From a checkpoint of a small transformer trained on Wikipedia: a variant of Adam for these matrices.
MLP neurons of a small language model. Each row is named by its layer, matrix (down: output weights) and neuron, and shows model dimensions 48-239. Each number is 500 + 25 x the weight over its row's rms, rounded and kept within 0 to 999. Numbers have three digits each.
After each neuron's rows, "fires before" lists the tokens most often just after its 100 highest values on Wikipedia text that the model never trained on.

L11.down1029:540485485500499506489527502480519510537489480547525502512522505499474497513507462513499465489497484511482513487500479491495503496519520500482494509480548512480534475513511455484532518473510509462508542506485474475492490498536571493497534497486488521493516567509494498475514506528528500421503475508455464511526518527514461476517518501480463463504536513490498563510471480522528457538450490482520513504489498503481503527540501558498526493501505503509439527531480470509487516486478472506504473476546498538492503460483516512465474525497521519515505500536525472492453495479458540500
fires before: "| ", "; ", "Result "

L11.down589:501435486497555509506488499487491532428460522511455512513497496461503484491529492529514502508483519496533501499537475511531463482546508519468497521507502521482477495503535491509510445489505448491489517549485505489491500543505531459515523488520511506490499530504480464474528457479501541474477480506503460493521461481489517499492508496547523490516475527492523540455519540515453498511501498542467543475490473512564513515544497477459537485516567524493499526491514517490466506510506518470492489522472529532473521462507513522526470508490490495511495484491503518512507463471514485501
fires before: ", ", "the ", "1", "202", "0"

L9.down310:479557489488533502502484481485498489490504493486499458519513475514526473458484570539510477466478497522494481486461525539493507475513522487537516473462517465524472460523515524464456485529525510504485443491511505605536472492475509493440487534500555524511467481495522522475478478474478454552505494435536473469515553495527484517512514479510463560507513517507453504493495528549543518516481502458522495502535489494502496510501495501473508513498502456463544515449516476495493489499516498511491472481518550531498489501439480496478503529496488517499508508512494515467505486509521472509
fires before: "s "

L9.down1398:507498434490535543494463464504563503496521478513523468490471524526523517509496492492549488506488506505548466519496483518508512518496542510512496489531483538502478529488540474514526521481482526451504474511549481555471502495467458504517493513507493480520454471496517486492475477518484509508473478494517488488484501472513454498477513529505501486494493506522454498523511497488540532494516516505518517494508488497456506545502548505484512511493499515494496459433483483473520486501498487530451481477501491478481479477485496474495494498477483525507496474494523553509495454537509507475
fires before: "s ", "the "

L9.down1377:494544477506531466514504537502485478496492447501501543436506475478485523511504475500490515493494513493475489531540479515475521538524490486503524504484505455477482451489515528544454520507505475493490500490503529569499471514515454512543538540512516481518484520456484510519474469526505509502461505488479508518497512538504476480496512467482490498501499519543498498465541501474480481497528513480497503467523505479464477520499511506489446518525543519536453503513504494477455474543508477513497489513519534517440494466485503505536511488491519475520500476547528476460495484494494540553
fires before: "| ", "(", ")", "\n", "the ", "."

L11.down660:504394500484473500508491476497495502451510502484485489486507504478497499461523453497497529545500477493509493491494479509509497524501531561456508532502461520548523456505498496513496525500502506508518518494473457283520481477472497504508484528481496535515505498493484494492531494492512521502499468583518495511488511503481504502489506480498477505500500496480525527507505509523500482502490488513462438493494502488513469502492503504492494510456506486508525468504518500488503531471512493472474529482494509502480486504481506518518482518511516503500489498512532475492511478492485497491
fires before: "| ", "- "

L9.down443:459469517501453519491501469517496540542516517524498510518529523511537462540533476533466497512525474511512489542494463540466496501481499558518490504527514516548511499503482468481488553499511519539490536502504516503503480532510511508468469518470460504470494526503527541480495543525497519484470510553539461526436536474555457461474516520517484490517486489503489523496504447510524498479450462449505517512478475503470483493502479522526478496484496471483465490477523455515498503496486490479504483488485478467522495462447506512495489493471500492531510472475538518525489477473472502446
fires before: "| ", ": ", "|", "("

L13.down1472:445491552535470491494504520471487511530559494561490491473491470490483504513450458492506500467497505524497488491505499501473525501513519501515501471528478516482486492510533420469503501485530544522512493479509487511498469502483527537481491512499482506505506521466490530539477501537515484549494518494477532500477522462524494503498536484474499518480528480534534510562470443446513482471459487493487512480510490546491459521457526514519433485489492468486439512550538532511530514517508464522519526515471488516490463479506495504534508492492515492506486491475473508518481504502476562510
fires before: "| ", ": ", ", ", "\n", "\n\n"

L13.down164:482490519497502543487533478484473521499540505542530526508464498528499529496531489503467530493470498507514556478530505487507483497473514502437489561519488542483533490541536487512461525508520454520460485513469519493457555578500484516489493517527469520529450511502490507489464479488565492489511529534464523503491501497497528486490483482481518504456477479512493477574495517477501521472526527467542505446536497467507462484478499498504504516490503505489472537516483526470494489492468486485507481508472519510501497493522480490508501498485463472510498477501493520501500526500510537508
fires before: "| ", "as ", "|"

L3.down21:479491500514492516467477542489532485500481522447555513507555544509509514534476511485523500558517582501497505473546471552482478472499456540493486462459493520520458494484505497485485490479506476518499459516495500519487500478516517491493534496546523532534502484529476470503551509505496429492490508520487484530476478488492481487469471513533524487503504501498505456487497483487502470532499499494500522499541513531529517523504525509488468499480514507526496526493508532516507502510478506510519514509505526452539506506530499484495517457476484539547472503510457490508496517503479544505
fires before: "–", "\n", "the ", ": ", "-"

L13.down452:503568490466431524478504518512528529488497486479484540554512514539507493472490492517474499473517517514526479545489494480466438512500531476481524504530443507457469493520501520472463537525529473501463507508504507431518487508528515498466513505516513513506544482505486514523517536503477462504500518505506521477467443536523522473486511487504475526489507516465523473503541490499484490525504493531523500544495495484451493536490489467528471536538486448464440477517489507513516484473473546557541496477508504480504488500516547452483474475458517515524515485529501530520550478466536517501
fires before: ", ", ". ", "\n", ".", "==", ": "

L13.down1405:529481450511458492469500488543469540457493470496495512472533448513499490528474503470483491511530498498534538532513529494469479481520485543534530508488506557498504506457514523520535471491508499455503472495499510487511540497511518497469494506533527521448510499476473520463479452514475510496495514510480482480503450484517535513499533484464467517489504456509520492499493528484531478520500487478446485514459474483514473497491510502563463506528478447511489514487516484476468503546482546493483524451491482501528529506475548455496501517500512519493549489537494495493502519518518462469
fires before: ") ", ", ", ".", "–", ":", ")"

L13.down373:512486439494531523453496480501536444493489505504497484523478473522505476479509542483487499504470538523505528480517522495484516470503532535501496527537547497514463547524458518544522515461471548496455512463485534532495523522466518476492513528447509508526552499517489495509517476495541514497490537539522519537481519479507501528521539475503504502477484484477517510513519506536514500488522537504479469473529445488469512499518509494500523547456529516480474486460476477487533533471485450527515473560494487505505471494485526535465521540471505522520525512552524546505476487514518487521
fires before: "s "

L13.down1004:520436444562526513546569513510508489497454497473537471527489500493476480557527492519515525506518451507508515512497494496477518501525515546483460481504498491487504505479483524511501484498474486466487494536497493510536491473471502479554528507509474484499512483497511534516531479471507511505462513530486500493488475486516452473529540476511496449525531483498493458515453491481544548542492515479434531451466483519514480507481470522521500556519503480534477478525465529507471456499526508509492449527518474500478510530497501499539500506502529465488532463480487489455525498482486542482
fires before: "\n", ", ", ". ", "("

L11.down1343:507481487518523439489539531543513465510501496509519466480505521515476514535516485481509488471499523482516494537461511513535503494491523530509517498541459535470487471537509511488501532469484471503443510524492531513471510469509510526490500543445507497516503515480532527514559490483504480518533484480456512488510515521472454505491522489517487506545493494501483464541468439464484520516494456460482490540503518501548492461515476531503469475554490572491501526502501521479512544475482472518521491422507483468503509520504497491508473461509542473503503519467458495522484496525480537467
fires before: "\n", "\n\n"

L11.down832:485408507499520484497486491497482503440455482481446482496470531512534457491507520547515481494537502487543549499504532487519490502552471489486490519467497516448460495519511487506495508484505495526495491504461522426519503485480506485507537505488494531496496526523525500510472470530483538496476508552471503483493480492506505522497483469537499558515514497509504525487497500481461489537487513487456406467504479483559518532487483500464542482492492512467487512519468509512490540477517499467483491486468514504516537471474495516478531492489501466458546482515500492537499497504473484517
fires before: ", ", "the ", "201", "202", "200"

L13.down849:515531515467527453478483482496488572549514525505496485494482492496505532484464514474525500511478440485512494492469486540524486505488516559488513509541523518488514488502486503500481485512490471453517540564494482392508448511481512533506513512506507525491501525462498488520494474514514527478521492491511497506444408501483497495477495504507547506548484492543502504538486538504524519486479460505503453495469513484537501503509503490530487479515507504514500506503466497501519486505515499525491484502494501486457496513483509520495516495474503503528495477478496500474512476518486474521
fires before: ", ", "; ", "\n", ". ", " "

L9.down1393:487460504495453467500506501467513499474520487475454541504499502540517453490449459499513521506493449506480458545509500512482469481488492540487530515509489506546510492466486508550488530487456503496509525552519507414544559493492505505507521483502504476462488446485480495477489468534501484511460524632504491488500485512496526509495501569505471503508528490494486505506476510479512479494499494562503470495500491480450456507496532500456498506507519485520493495497531476521576471476484531499515509487528505496495519526535491523473529499494483508522523510493496513459475490497497504500
fires before: "| ", "- ", "==", "In ", "The "

L9.down1208:494499508486530490534467489477516457502480486472494493499470498484529506511580487505475461504468512531483516549530482490495489553484471486497469467487490528483474532464513501489505460481494492524523469507480537478519446524493474477528519490533467505527504453496501551502534500496537497476498488508509469482499525504486468491445504501499516550472487518499502493527492502513505553510493481516523536535514476481540490489481461525507505495484484510507506495536516497529446564482540489457521487495499518518564514466470449485502493480460491473501499487518498498499537537508535503508
fires before: ", ", ".", ". ", ")", "s"

L13.down548:510595469484530574513499481512503494524515519498502489512481496471514542490496515510496457505489497510499522453501499538503490523520517480567501474509505513460488511499501499509520506479528519506467469476473517669475467506527519487494504521486490500493480537501485497518496484474499528540516433405438510499515524481491484499498465501509507488469474512501517511524517512505499566518528482492495538492487552496498533544522491490510530506494515486501512552518525485490472491507482478445499486531494476485504537504466507474505516484510520484483503530508473506533503518466509511502
fires before: "| ", "- "

L13.down407:491454496477454510518498522469489476487510492534505476521513526490539475506516505511489480495494475511509526504511524516486505506505505499454469515496465525488492489484530510506488508482500510473552498505527507519529508474485493481487499424500454501484486463469539485496527516508532502499524442545482503446486519484521484485500527493532514483490507490501497499540445510458484548497509499492506493521509514461533517540515542532521536513545489481497544504484483494511456472490516487476510507501487500473471475493500523511496498529448500492506553522507529481505511493466453518489
fires before: "| ", "|"

L13.down466:531471525526506485497500497525531543553477525454533503474505498510489483517513514476478514485509509525464520507452509520505503528471536520492504471493491479528495480513500520494494513523514503497509490492539501450494470552519460460526481479529485465484541454515524542472497478503527518417486517526506512469506410536522518535520510477468482533499483526527476520523511473497507489483507496489534414492518495491531486487505526507498492505506503485485514506499496514478479497515525488544499504503513533477494546491483517504497469482509490506458517574530479511467505487495474469513
fires before: ", ", ". ", "\n", ") ", ".", "), "

L9.down183:460522464488506529511510519516455495507455530555531500537523473485516494543517525492465473480506490534508543493483512514496493526492536536512490503521545545486480525452552505494497524485482522509490518531513540540502500521479494494514489452455498546551503484490499493528508516481503531481481484463483488517520527506489514490532476485552520542486497489465508468538532512483520508535487459485525484498495496466519475478507469488510542523514508511487502566513473543471518482553504490470517522463510486497525483500466494482470496519545520498490507485451493553548529476510504483502
fires before: "| ", "–", ": "

L9.down279:536477501504534523528519524503470453479478475506534494520488531504528519497529500496455503456526524470509492450506469488554450528529503495517490509458493494538488469474485482465514489530490459505494503511479475529491510493494438496495537499495500500518523471489511476493505494522502551501489513458477508498498500503441504519522451480459468507452522530483488556477514485492513497489553485533515513451553452470490457517513467538508487542500512486490499504496531492537492505471495459545490486504516521487500513531472505469525515522535499500483533493538488507453514533498508533524
fires before: "| ", "+", "0 ", "2 ", "–"

L9.down1510:511471495513478551493518542464508453525474506533476546544502504510508522514487509507488492471511480533531537488469520459479464485509543508524552480529490504462448507542508521503461493520511507462520497501508522492473501479506487503506452476463507523537461507490500501534540498479498472491501531483444513498511494530504544487499474481538507520520493504488463511517509537504525522497547484506509512548494486486492467480503498479521492489522493462450483500513524497491532495512518484443496535436485542481472485527512495492483490547505538520497490506512494512505537490518493507478
fires before: "| ", "-", ". ", "; ", ": "

L9.down418:461502511550562505504512479502498495489483511462524516481520470462499557432494511503514494530495461482493502485497508527531501497510516524499462463525514512474493556488510534508498445525506525516501499504503496486539487515515516498478514506529475511488481534501487447499508522501497561496527484487495495525473444508526515491459505498530552489498455482487514506487509527507514527489500470491526497500540513496526486459513552490470524497469534487456532499470474513501442525480512500491512509521460494441505509483506492504495494470478518477534521493509501491487516473495520488477
fires before: ", ", ". ", ".", "astic ", "-", ") "

L11.down537:495528485495497467498508525526498490527502494508500510497534504497523488500513472508479484536498521504475516439449444487543469567477524512499499477508508510509467492511472536455569513473534473535512487478473481482466545492516507507527490523483503482478508484514528498479471516491480497540536501520511490508520473534478507503527471502513514481516507498464497491508504481510485492535462472497496521505527469484541544502469478489539503487518549502476475487507522499495481484537493467528466516479459517500482439551467518493511472503537491471419505492486515471510498499490514504481
fires before: "\n", "\n\n", "| ", "Best "

L11.down1344:459517489505534550520460551492490443511478526535496504504488505472506517508509499525538471535533461506493507507541496470494493501494509491512496459509493509455510532496476502481470468515466524554526482477517506516491501500483472524495507493501524480534477468518496460542473520501493487485509479478481510502489497478525503491522477493515493473485500503531451498491477463484503466477491511530544453492504496493484512448495456495559520488516490525493520526532483551482495498516513516511513464531518488524520501479499433493526500508491529445484503519521475471516469499503518525496
fires before: ", ", ". ", "'", ".", "-", ": "

L11.down1338:525513511485530535511518561518484476500492492473487471497506506522522495478481465484516470512499521512503529496480455486514472489586486513487532480462502528537498488525483497493504508496498492490504513490513510485443543503521541544465457495506485483496520547470488490484467458525512481499511516468456529509540547476461540464460524483518471544473498497541496495498510535475501497531510514512471479503475487510489525504506487516501495518508541520508462500530522493467476550529507524488496517466535517505553490475459494515532568469474536487474496490513532464495489489506499498519
fires before: "| ", ".", "aba", "k ", ")"

L9.down432:484463510490483488503475500461519448496497472482460503519556488553516471480470495536524496487480472525521449530488493530488471475509497537509523504492511505509515494490493502526460511512474492510499468562537503405549557484490511480493513501516492488464502465494476507471493505547493474532462541581505485478500505503487500513499498514509499545501512454492459500513493544494517498477509479496508454510523490482442473475479537492435509519531493455506491487485506455484549489460490526498508490489512530504482501508510501528473519495528467499502510515489480505437487489529521480489
fires before: "| ", "- "

L13.down493:481432479475529509473525467463532505453503548531531513486486481503480495510525464441514470540487526499511481502488473530507489528487529509496517548442503564488512500505507537545489533485503512480543524500451525450465527462466483557480520516472504486456509522461502489504502538530571537499498475508433484538467498516517477497492483486515497509486500457478487470477513513518546507502486506528482509483510509519520474491515512541509495482475520504475514497554518460478495490507483529505500521509481475517516509459511533519515546490487542471558503515517516509466514464493490465518
fires before: "| ", ". "

L11.down70:514455472512513549507488497522516464503519520545522474460492526536441507514487478495493529518464540476513474487486450476523493517500488502470505513524462508522482512495447512476543512551481513529449484462506494436505509522483541502494473477472500497479520486480477534535472541474535512526503511489480522457470506480430475477491481486464487523522504527526499506484447491496476521492497448484474467496496497517523548466487471503494489502510480481483524504500505530459491492559497520516489491472518495500500494522500526491528527503486521491498505506539472501475486493490461491458
fires before: "\n\n", "\n", ", ", "and ", "in "

L11.down1354:481505511464469473533567509517497449501487518506462476524488497525512507472519507507493486476504514540451517516473466466502530481511490478493492459467459495507495484582557536490494448479531487496455486492498479558477472505492507521508480474496484457508501490483529483520472487502480434548501525453483571522453504498514482544464500447487454494465488475496505470506489483523513496475538505476527503547520510512490511508529545457487496530499460481498486504448540520487524465536481530462495508466497530478513495544539520468486526501513510504482513526545514522501524521508473518510
fires before: "| ", ". ", "E ", "."

L11.down277:513525518531486483508537482497503475478484521464476459487512551499503505489510529493504454511552507521521541478512492478463510513503502535459487489529517503469481528459549525488494468477515534516541490502504546517495498491521530509542517437487520494507520490521503437527522459523501524515533515499496540488466452529493461485527509461540523513513503480516495517497525448503507488508503473497527482492497481534486527499499490511461496494495487445472514511491448501486482519485520497514517475503500494479449544506499489510542470533504489523456522512484464491504498512518454524480
fires before: "| ", "– ", "|", "(", "of "

L3.down747:509498511516530520531512522502531499515455533481489560508461486493495489500474503537486507544495470487538492446502505467508486473469474512500510576468500525512509482533507498511532520548512485529524516475460480540522459468532494511502513493496439484509468500504518512495501455541501466482575492515451529502509467471513537501496509475504481463475489542516469493489464496477471478495486511485532493477492478514534563467508488455527454479523484520505498548530487511517438484455472491532496472491470509493534527511528480485537541518530527480472524472509501491503496532528490554474
fires before: ", ", "\n", ": ", ". ", "."

L13.down423:515530490475540502514517532482518478502502495499508505513495516520465497496507464491491502546485526520514543508489495478512530474520544502506486525482491541471472517510498508492544495471507470514487541461494513542514539429501485408527532438473508493509495513509505476510519511509483532551521470508467496487515483509526516516447518502508472478534525485506492465487471478467507476503496498523510511499518480478494469464524455535487472539546520488528527474502486514526514479483502513550480515513502509451534462454520514477557485492469522453498530497493517496528473488513521508509
fires before: "\n", "\n\n"

L9.down90:459503482534474470498525489539533468468498509488491501471496501490545509501465507476535522552540478515481496490502522482528554463511487535509514519456498514497551511473501465517508493473442523491465536505434486523499483500507502490540477537470477511482501491458504546477542513495509509479483516528468553497449544500464456502511518459515490500502559486490502525518476443483549471496492515502469516464503468534504493544508487565457466481519541485502518486486506490481478493524488506511495523510485459511494468529509493515518454479462513535521477564478524471503529476519483492472
fires before: "| ", "\n", ". ", "a ", "one "

L9.down1179:465544479533492481509519502448510502493537473485498476496486500504528511526473534507501547486481499527516498509532433490520520478533487541499510459509485490501499484486463505506480534495513457512508483518492467521559490526507498492535489518495502498523519472459459526500504488464490523480487490497502498512479510513496520506488546488537492496477529494510489475522554540551507484523531498480532479474492419457471497475469501500506483490518494507508528473540475502479471513521495474474488492514482489474551483469475482484521516559517503447502445512478551528568511471510505431523
fires before: ". ", "(", " ", "the "

L9.down669:494482530512479533480505546473515494489514447481503445476524520517516491454548504495483558511513485534475498515464511527463468459526512498494494525494514501511459494506547473503503467532536476510541477519486496498470469500514553536483477513510480496531529481536519542493481497500503461495488514485475527479520478521499504498484514499531535491480535557495505457530465498499503441527504511512521524525484514477500502520436533507510466507482505480497491520494516476509502554519513517490471478516490534493494509500459509536544493491465482457458476531511535484516515452487469504532
fires before: "s ", "\n", "\n\n"

L9.down380:529460523522494502482502515494490465502492512454481480530496474559557450488556481477511464447523522490442491520512520523508482504517503489493488511507504485443523502481461516502490476530506512490495503522526527441512542579464485514510481507511528482536482540482474541497495475483475519533484524481477469462468494515470514494474518505510519526458490492530458520467554497528499478496521507521464538465489504494510492544564503540479466516535482498518514492511538491489471481490512492500496495453496501497511505541435511489508491510455508490531497518533505528478505487512489504550
fires before: "0 ", "1 ", "| ", "of ", "^{["

L9.down1451:493524517521513507496511492522501520496514515523497476485475510488532513519455496504500489481537516513494547440521485454521466524493478490515534516463528512527498489489531492541528496486516489512534515523475524543531505501522499523497493486451549525514497508499507446476501512481460474595481517465509526490491498484559519503484459474482503517546487470468562501502502481517500485499506522460541525469515516519497490501506494509525502505506479519458477491503477503454499456529521504510492512521515495457538491489511515469513466476529509497434531475468462466528506500493511496445
fires before: "| ", "% ", "|", "s "

L13.down1267:500631503465515510510539512511458498545539492562473473508507479490496555507516487514504474503514518488499506475496468498487500488487481492548516484504512515519488510540508541476497472520491465511521486481489529664492478507511491499499496499508525508508477526530507492517477455486476526501541509379501509468486532544488468502513505510496558475472523532497511513516512487505528490477510492441512534478533514512453519504493480488515501506513509479470498489494527535485459480489508462514498503495475518518522503527489474514477495511483507492485444502495475513539488502485503487525
fires before: "| ", "The "

L13.down155:488462515502520516518522492522463543491516506510523512520488478535453509506473497475482540482518484512482467484507522491507544522490463480477496467516490517468500520471501480493504507486473511468484488481509499414517551494469513509535512481474479504474493521496562462518493521498516513521486504516486489532490494475489488497497533459480524499509518475506549462509482502468494499531481534499492492512508564516479479485493445482476542499450531505527461460522509512534477501524465478476487485495476502456464517491495477516515523505504487503505502494496524521518495506478493536503
fires before: "| ", "to ", "|"

L13.down364:550544489514484472533502503519489488546494477499542496504535493455563514453476499521471463477488536499502517512495524474528468482482467505525541526473481491514511495473538505478495487483506531497533497473527478472527510514537479525500497492497508526479509475548549517467453495510514497479515489500488523528499372536499522536454515486469522531483529509484476437486485489469498451479530444482497440509492464470509474463490526513536510500498475512483516510518509478509513518504488507501512507503494507475532501489457549509486514503495487465488529489508518458537505478489508508506
fires before: ", ", ". ", "\n", "\" ", "."

L13.down276:519568519535524456506467486527507515558503497509507542491521515503472489503455465518462549511486488474498533484473536483503503547469495490499535475508508485484496496509476481544498506536517486497495498465475490532504456503504482472472508541481498526468550519546479478504517534495467515479491504491513518491513449501533546511483507514517498468499522483502501516506510487472553495488470499471541483463516489519498484478499489474492507515471493510526487520555533562552515503493483478520491484524483502460546483488487506475476538476474481537517518500504532488498465505472474486561
fires before: "s ", "\n", ", ", ": ", ". ", "."

L9.down961:473472509473478478502495493467508464489519473473470502509534473556516459487497476523535488485479469508526443540496499519495472467490498535499519514507493502509503526489485492533470524520493489508494493548536481398527568486493501488506521507514508473470504464481465518487516496550482480532477519587499501484519470503496524525477505545513477537497508455485466511511490531510516483492497489507498429506493501453441459475488519514442506521525512451520485494497507458502558497476478533478514493492515511495503503501512475538475546491520476499519514513493489491452472491530510487503
fires before: "| ", "- ", "The ", "==", "In "

L13.down1083:518576483503464512521477512506489479486525512507486487517511503500500491514490485531516459498515497529496505478500488469488508531499536458526522469517491534464526517490532470483543501486528494515515474494499477572513555525459467470532516508521488516498481508483505546436495503468505514502476477553537497503510487484506509482467504480438518517507513535487526466520487520486522526492489496489497488487507524502478485472475536502492493512457509479576447535500527539554492528549509522502503517526475478512522525500521467457478466494494527480522528471480490488516487499509491466474
fires before: ".", ":", ","

L13.down1461:490505481494505453552460439467481533482503526507511505536548487521528496525546528537487460516492521471510486506521483528513489532530547468479441486449495500503529495484547470480536514527521537511510515461506499442525480453489503554495486473556494494505482527525506472470481512494528486501440506500466496467547503421459538480494496492493510533482541503471522493506462494467537459536464514529514527529484541515524484462471519513496478494498501505491465514511483436500501485507525465472542525501535517485488485508486482494542445484487503531510491526511490485479518527494492533532
fires before: "| ", "|", ".", "N"

L13.down43:513481504465518494498520529489503528496524531533499506469489507449502518485502479533484503535478438450520476517532481505500538518469486447485516492533501526484486472454505474508493513520525527489507494496508471441507532505539475469503476534525480465487494495470496516481483469483519547478500519507477519529456398472515531529512468483490477482489538493515501469491447516499513474481530481478500482484482489493456442511518458511500501513540516490507490531518479539491506470553514531489512482503481492469506493504510464530475498505531469493498493512462499510483473495522474555512
fires before: ", ", ". ", "\n", "\n\n", ": ", "\n  "

L11.down616:481503508556482508510479540503504524516494542477486524471534512496522486507527523479493497547524492475503443489472478464488507537519525536472511447488492475506472539498498527533545511463511514529487493488498502505465526481497486484464505463551503518493472500483533462490494484467490468546504526477470557486518479454474484485487480500512499524476513544478447502505484476479483476504505476482487490485571479520508539513502492492493463504505453479473504480506481521487493481528474476557496509514501543480500526498525502451460482471521499515477482470479517539473506498472487532484
fires before: "\n", "|", "| "

L13.down586:495507509554525511546529468508510520493507479486546491507543499527486519505520475532519510533494527488507540497491505517486508525488442453481515466516515486441514496475499505502472480469469506492473491548537544481485538541486448499516486503497480490527505523501518475483464531479514509465500514461465497521442524530516496489517540452522523514490516494480511516495488536463493528488520546498499459480475513468474479501494476514520521489461526487492463550497508505495526499487464482523487526519484488509523515536519469486536502533480508458493495503486471482493467510492476513488
fires before: "| ", "|", "("

L9.down79:503508501439539515482497526483522527526523531503532506521532513469459529500563544505481486497483489526449486498460480522472487489536479491479503495539540445494532529476497456480494507485528506504474517510463491470481472494457524525516489499509499505443492492546517537532525488476488497527478475493504511513532498471500496505525502490529491495505481524491519447500525486504505487527524466502504487474477492486512517512482570544508483533509503527544516533496522507482506502475507491502491486495514517500517478516411457465504499529465478482494487476496479541481513477476536552507
fires before: "| ", "|", ")", "\n", "197"

L11.down10:516518456498488488474470545498490530463500495498451455490524495571482487525506526552505526529500495539468493472512515431485528449491498467491507515530471561485494500504482470516557482456518484527548482496530538514506462494497522521475497491482505518521505450491499520442510542502525485509505501506464552529495472475493465493470476479497523514497504517468534530522526501490517502547465500518519512487495502507459480500457491489490492467513497481502520506513510481513483510483518483521561532515484443497477481465538465501493485458438516495471539515512495484505527497482486520515
fires before: "s ", "\n", "\n  ", ".", "-", ", "

L9.down242:487474529550467516451480491496501510498486482557461518511510493519524478467526514490566479499528498507499465462464494503499458473523461516474465492495504505513513483511510541511484509502461507519492448545475464482498492481488547537535501554503474494541543542509532539469490517471462521548542491504511505533475475521496501482488536525535520487495462529477509510524496517508512496480485508476493471502468472482508505466503523484516535457509494553463518519486488509487470513539474511500517507484461500505501500529506541503460520535475514447451525493551512537495487517525473508480
fires before: "\n\n", "s "

L11.down593:545511533510517527483524498489519474527488494504497430487535508510460493490451524491492520518513537499506499499472481488519474501515516463516494492471542494527499534487527501482477465468502474508492459464476497502489485535479494456450507512532501481518481540523572487464518503530499512508561491461497523490540490479511520518447518491440454514458516483492487455506528517492510528533516503477528523468520507517507504524503477498490518570493527547521512474497504510429476469561499466502484535474460517507483539527510554480494504498560538477470503509502507478475531468521491459474
fires before: ":", ".", "–", "-", "| ", ","

L3.down662:507541480488448539465482539464516528503487540513536503533502519518476521496492520490490477511518520469502472525509506503470516489501500513476506509469458504458463515452533482414499525506472509519482464488539523524500551499526452540509548518513516507540527477518487485499488485510502484459489473493493538535511496505523564504511482473469501525511485553512507489495492480519494466472488515482542521539465504511527519520538495480510492496488477523520541487537474467526513537525509483514504528483494491530491472516508491507506516507509481565481507497521490530489513506500504546482
fires before: ", ", "-", ". ", "), ", "; ", ": "

L13.down1124:517415487526490508481523502531478572513505462511504479474478505508517477492485550497507511499508498513512480516504509531491518501472517484481500491539535471465486501488489479495510524485445482507489503521521521471489533459506541487523501478515498524504493534534503505475492528492482507521503512507453464487547450460471500482465547499577497472540484464479503527508515510508470480502505506499484516486522489489499492500484527475458552474445470476539466507542501488499502522505529479509483549530502537494565486468482504488470495497501544525499497479509532495441490555531522504467
fires before: "200", "199", "198", "197", "196", "201"

L11.down1497:492402478520503507526481483511505500497518511533510500475473505515500529526484493514487487518534494510480545521528520533470520518491508511455489480527517498504477440467496464518519531472494518485540510496462518312491490469503503511476524492498507492485503526497504506506507493473485523518533501582505504499477462522494527491510497503468521518526496479504511499501465528494527504507523484544477461473510495496520498498494496478496513472505488523498493505520519486496511511493528505486511557519537534502506472477531501510522503468510484480482498490454491508501499518499488518489
fires before: "| ", "==", "In ", "The ", "ine ", "the "

L3.down552:520478457488481520492490518503569493518534499526488526507501520486481482507487468501469441535461569515505468470509538513441502493499484523482493487526496484466521506508518502497513572475506543518517511510516518561499502492495483529515508543496507492474518470485476505485537542520452507510486472528504511497483532472545475475497534513547521496511486524500482529534474510511515478503483471484519494500461491529553524512473528506477485494485545507481462514490535506537445512523479470448463476504471490528524532496507470465487520507469478458526483506474506494486540553530520506478
fires before: "s ", "t ", "m "